config.yaml
num_hidden_layers: 10
hidden_size: 256
tie_word_embeddings: true
extras: ["capped logits"]
init_std_o: 0.00687
MLP neurons of a small language model. Each row is named by its layer, matrix (down: output weights) and neuron, and shows model dimensions 144-239. Each number is 128 + 32 x the weight over its row's rms, rounded and kept within 0 to 255. Numbers have three digits each. A neuron's up and down rows have the sign that makes its largest values positive.
A block is one neuron, or neurons of one layer that tend to fire together. After each block is what it responds to, as a language model described it from the Wikipedia text at the highest values.

L7.down120:154183092091096113140136091137051102161080197174075134140121147064084106162112131153148134149126141109159166112135143127129103129117132091180094118189135147204146138145164171131186166159123142107158086136115115118148163159080119114146178089190098095109078091098091127187144201125150103108
L7.down164:102087170150119117159105133157106105104128084146111144119121181127143104119174130121179147127144102172133106125074193124156145143129141147141149139116056135120117164076146130151165127158147133116101094145144152105131124097103096071144148071097137096120084146138153185147117092141083081176
L7.down210:088136127160166138121081151055136140082123123169042106138100145089048127149099124154174138152116077120115191149113083167143051108085118142046151131106080100112147106132120129163104102168111133119175086131138127186116141125123197085142070147121084123123140101105142084155139154088148164150
L7.down366:145109142068113151102105097089052165158146138151122080106104106119064129100114149165158064108175158074114125099115125153126107104135113106127129166119151165138125082096155173065126165180121144117081139172103086121128108130140134075130122150164118068093161102127097140130124135182122123082
L7.down430:152117154145111117136090192125073135199114113142121139126100144162085163134132128150156108141160148111164137113176138124144173157142140104192155083138096160123194063158129130128072193103188115143147147168134119148113123148168109075183098149097093115145161083129109135111092068140146126152
L7.down506:071095158162128195061140124139112120170093144219105131122164181145148114138149089106075186118119105181105076180099147103111130135126125167100080144124131063089090125186154120124184127143133115100122121130118112097116124180141162103101160130116155065048154130154105156131102128101128174202
L7.down564:080070128178150109110042108069122123104140121132117097105121131141140130077151138158128116177119133150165165129154152105161130087090222118138132164138142077100070040126140127104118102133189110094114135138158164144150106149163149145114101144187131145077158096057133122107128154138094092108
L7.down628:199190159190169142076080061129109153102131084204098145128134138123102170074043118136120142115141077118150119100105136155145120085136123111133131088117166174129170127095090152127102086064111171128134104156184181094116145117126136195138150137098104160096084150159119160088163091168145123088
Responds to: Mid-word fragment completion

L6.down100:146117091129129094099122172112126123110113138100113119127096141113162115155143146106132122068142114123174157172138195131140134126083156136116150116121134151165160085079122128163128143195133150124093147126141138113143198109191143136073109084120129110125120186093125138146219082215149115159
L6.down450:149110062127145135169101121165192151145111171088112118102170172109052133117168101087132139129126153093088131106117081123123176099180181101163137137094095148098149134150139132098115114149124109169084145160141087151149127142114141155151068106153117108127080157123176119119092105099177185179
L6.down643:125076168081150155135080128104091140130129120139124093172213095175156154108193158068130103121091146121140089138162133183129114089072191065098119157136099104091166172136155149079152113151113110115096183144116114108188094092136112151108139139123089159214125085129090110143111119104113143093
L6.down688:129137100146146117110092096075139124086110105096145139125146143173125040131155100114151102192116144144127179150102076123163125090150208153170181104107158141092118154127141119136142109136044138148152161154069178141120113122168141090098153123160179126105091170152138128130147121134180102166
Responds to: Word-completing subword pieces

L6.down149:162192109136128144072120102143107080160173123145128077126055116160183138102094126164093132143184125183155076107123106067182082177154162087113143134148146178159153151102112101147131124117138130119177073154132126105161137135163131106118127086158143167107129094129084073162107113096110129110
L6.down304:160099144091124149149057122154125108100122153156183129100156170144173135074063136103142154135146145147133137083133188162132095117101101168118099143111151193143100100158145140159114146102099115089119063133128155176138172114086176155167113085143157180109110115179125105081147118078104187165
L6.down592:151131164084096169137179096149123154195117071152098124120039070149161159085070103160131109147188111075137111132168117150197089128159126147155169156139122174145102145121074182173150129142127116094120131127146198083109132121095193112119172143119142100158139082083115162163076118170092102124
L6.down681:121123109151140128139130139063097111144108190170109118134176174127046151046107148085073175148151110163114113091090097181145113109187138062091107146108163075147127115104102115143114106127099085171122121082176146159090090106096152180171138101101140164121085167071102139101172099113106182187
Responds to: Month name endings

L5.down574:150131163171137153116076146106108099083108089133152128093105105169103132122110128145168097116106172152157115102124122150103157078130127109148101125133124109176136176157125144091117098153167177138159145148111153151104153144158106098102115161164076115131128162154129144105200150084148142134
L5.down594:063126145146142151106084151108107171103138137122116137131122137123070152109090151147161047130159096124164129132166150125111147122133163080172171102145123128141067185160190183105188105180107115088135159081137136137150162184093077143144159129170104122120215089098140124109152113106186135139
Responds to: Mid-word noun stems

L5.down20:183156122151154094153127110099101107118096130084155185171150135108113130137111151139118164113152055141138144165137192117079139154076108149101129141131155139110120167160156116132120131148115147146126106066102140153157149083132125134163164080092113139102096154126060094091175163138138101090
L5.down119:103121066153112073143148150119187126099102131144131110117124125105174133162109110115162121077162152182118118157121175069124137108082116125072073169138102179158055134151101057163143128078089122153119135111183119129150089093145128145179138123064147139145155135144121111106139141148126091136
Responds to: Comma after proper names

L6.down195:165111120162155126129147179168141073096091152130143099110128155148142147115149103181093113066167124142103118076138086103177155118139093093151174114136131230159137123143112199115081125138155122131137183208141097135097152130113147125137122209092084136137184104131100138127134091139160077093
L6.down278:141099196158140155155111183088110112156157125165124106119076116121050122123156192144168124195124092136126139144147153132166071111136173078144161148144113184179112158113135080102146129082123124113108186139143156121124118208102084173154115166179138102129143081092155122141075130100138087128
L6.down502:110157094069092102172135122174106188114110094119140187195116116144137089132184118141161147069145129112172088081132172106158159101115076119159152102110161074159128104083180147125114128089177131110108095092175203142149133170181146076134093154130146170125138057154106081111127103076147053162
L6.down565:095118135111129119155108123113095144151138145117095164126103123136074143176101133153124125142138168123077163195150129135148096071108098096127121107109160104149127072104100101142117114113146094099072077168144098135086160162086086123128135113052135127137215160143124075121105121119167172198
Responds to: Mid-word "k" fragments

L7.down2:107098116143113084126125092129151124094122081134188127113147121116173210157109137174137122121142098182074150106127119038138179178129150134107115124109151088155076103131156135058090115094154147123083148160135157114111104147117105093141115139158156140139143144098157116136158050121078084163
L7.down67:080147103154139130114100128126130122130103083100125133111183144087102100123158147122107141120117066099108149104118154149079107080159145155141133164122144004118168127185089099133127158134100092183075120120110163114161122106115160114171098121153145146142123113146118109096127104045127106136
L7.down86:126110100180126101097102133181135147062133211169127116150110160083097106155100156112160166086079124094122172196149163176163137142131111132142109115072138039132152142153114137138145074139139113164146111163099137161131098147066170121108073149115125110077114179153146104108122108128099122187
L7.down88:211156104148164199121139120066150142074126152126115135159138136131106122103120154092098109182149144148106107147118129156146132113128116096105098171087148145101129131111060136131135109090124131141113132065131096165101100104111158162115087127195110084097162106118103148106176112155135139124
L7.down110:085088141111088104146081135221156127093144122129075104087181128144075074141059152153157122114126162127127133134129129125141097148156154163182120132117096074094132136155192162070072066147142100122126115133084154068133158143158120122147105117113142109136104101136138072158153170109113133156
L7.down202:136213087085136126044110125099134215131110130143092157134161111118134146173160060178109127115133156127129142112169145146119126077161150143140095191092145137094111069116113172099103061100109082123145143113145104119128130161037129114132168157162186120132141102145129061112128103144150152145
L7.down374:144132180111110100095155065038158135131118152122116142101127105081138100146168115129185133143167135185114115117149149098182112132111124146113139176164107157067143125128166118195111132110073164092085067107088132185141154133191132149158170087170130132148184112116156186117127120180080124166
L7.down563:093109131129089089066139137111137065132081140128091078145138085057080092153160096171132121115162113083107111114127131094167145143102090190146132085139108105132058130194205088137094095142124116136090181106103174123124170121110146086186108104106126123087138105102146116117108119123177100085
Responds to: Mid-sentence commas

L7.down47:170156121107143171098111125103143117136167107100135109185103183145129124126164088091143114158180145059145063151129120130106126171211138117071158108143115169097096157150096101162181179177126187059097126146147183124131127134158181139112196161167128087104120092081072148176113142106140118077
L7.down122:124123111122140091148112158121126158123110158148117057123098138191164100138143083055144162182144141060146105145131130144149210126113167165155118098164100116144099173187191050104166118159160175137101143141147138150194141148150169130155102086140097164166177147112050114125116119134145133141
L7.down170:207103122118163118120107146122145145083068159101153108165153155137158129101078109177155126133144082147111101102182119105139122141164193164186184117166098094100102118082089101100154095151102108152144174159148087125109150158079131122052100150110117141152156116154145122117087076137159157180
L7.down457:161189157109102115190163092133144162106106117161124146071112127137094108157170162079191103185130158111121199165099098086101086138122121126127161158080180171131158127053133100156181124109159091127133141183133172117125111138116191101129131174104125196168137153088148081151098123088129091168
L7.down491:080156136150151154155151044116103148153133088059133169104121110142201168097153080052156133188129096114142146104155143158145127126085177114081158102112119066132118193164126149126093108133179196085157140075159162158171138115117186126170149087170128167182208137178093143104061170158114127151
L7.down651:131153135181183101101142120141138128151132098107153154173167108166140135140172109179171112113078121102111133096092119093118144123072147107084137107146153131061172148110150102167164111109107118106091148118128100170074116158090109089084109178140134128146090114107106131138131106202112111108
L7.down670:157150126227132075109179080141152165084111066176142159135107100145136127095172088118199175133109106145086143169109185090151111103116150197106107092074082128162095107121125088159179097140177125107116132077140117125137158121130073203110181116191130136115096139082172141136095174105126118136
L7.down691:190106134189092183117152137137141138102139109148194144133172152117126132124075126063084117110130134144089158071115099111096114079086104172170103151092139200156104102098125084076131082107173152108109171146087148200163124114042140201141141110113131093117171195171098153147156203130161125129
Responds to: Mid-word fragments in set phrases

L5.down259:130153106109174105082167142129133121141151134058196135138109134067088109052060097125134113112169090123138155092109131100108146121131151173062092159091137099157113118129101190094110145114110078130092140149078140153095132101134116129117149145156090155126090117117131119124107135128148186115
L5.down472:118126129123157113124108118122098106177134158123112131214112137094100099096107150100112115075120104107111153190163114118150167113135147154120107138123163092122124124142088149137158093093111063102077066175162176203130171136125151165125196153091101069145109148085147133156111176131159159119
Responds to: Month-name word endings

L5.down570:079204183127095089064138130134096134137143119103123118178154123131123203126180071102155174127144124102092171158144084154172166142143120137102175043140084131138127137140154087152116121197118135112101117129143101107128096078067147078061178205111144128112118197069184152155134139124150104163
L5.down667:136092141109128116150105072093161154143105112144129124137117133118149190104166150147153115123149136153127136116063054142098174148128104080159097131089094111157074144175126177111182123124134156057090090146079156207138175170082184131144161130104149096107096237101108097130163129122131122155
Responds to: Mid-word fragment "ir"

L7.down76:185181134134159112191123087103103063196123120167141066143145123111135126095148143151127103136094073111141112138175136152103140073137145098084167116121124081169137137130073121172084137144141058110129102193176127119118080114124165111071113123131155066185087126161135134107115161161105178161
L7.down117:167130144178156116106112140126149083123081153162170117063109149107126124104103143159101103120154168080107157124090109111104148130128096122096152131131222087133125134146126140084118173144141048125160120156152140090136113117083145150140132139088161121061174070150140178128151145142101120165
L7.down177:111130172192166096131078081086130105158137139068149141141089094133154057089134136124165129178093161094132152169157084148110191168121148132115145107144116131114127131159172129120162086161226152101126131151172090120133117144132157158108112128200102128108163127091098123101114123137113159137
L7.down224:131149077140092096145132123096110136176098128155120147141155157150093128166147174093113087104106126104163073136148105103142104058133101077097131065119118120125175110147138104119185123115073073106092121140108098168096156117154119114101126131088074091120173170128118126107121132189157162127
L7.down342:118103059124155122167175135104142136168132128139177102097097167136153106140067087164089092135149164144172167130139128162099133085103154136110144123124149114139165085125129108057117132134061121178069168192151140117115096161106136154107136124137164091162171147066082134167049133132136177165
L7.down369:104151113167120174187119095119138152162124092126150089126052117145134100090163103090104112126101126147115191147115138115143159096147202169094180133187126038136161140156140157100122104109125149137101125109136087112123123118146182127146200147117087119161181168108119135115106092197192189132
L7.down481:160198135136149167074116110169187120148094137192134123125099147125123114088142056111111166158140130104151131111125076088157117163181116116104111135163087152142211151147096127139131175143138073138111117101113099125121127174129171111158154171151122141124133121089191110084118176113118162128
L7.down497:138135149101150073170142158145186058156124079172143088141160110104169070103126113118135132150093115136172124163132160094139105139136148097090147104139133127148109083141132147166126087122165104135095090079080091169130131153160163144096153120116134200127069110132191154059126216163123067103
Responds to: Month-name word endings

L6.down152:116125068146151074108168119209190146147142129173125116082153183105146123142109212114105117115057163180149100173094100161147123132131110154118119160123135154116098133103132048086071125156118125113117170157107119091136098099118119116121126125113139096078117136131099150086108091168085171163
L6.down383:122093125140106102125117072141056119144057173175120115142193140103131123169123092175148128085114101129115153131180122140109104110110147117171162125137151074125136080145170088120134067174121132127122095148092153091143114119106105094139119094170148143118150184145146134133140076150104125183
L6.down487:166139101155121121091116132116174088127135128137100108159163108071111147135134078157115089145145148108084108065083104145163128151112129124054142154199135109079125070139155111065112120167106186084089178103102198131135138167125122112183143131130088142091123122115081181134140110153171127118
L6.down506:169144116136121094090149161133216144122098150060148122170177089109083098146152147112081067143152130139100126137094106129158137129145088174138139129139112243167122187166076128130109120156125106136105159107158132129115148095108127165155187133125084156079145134113070105133123159125073104088
Responds to: List-final comma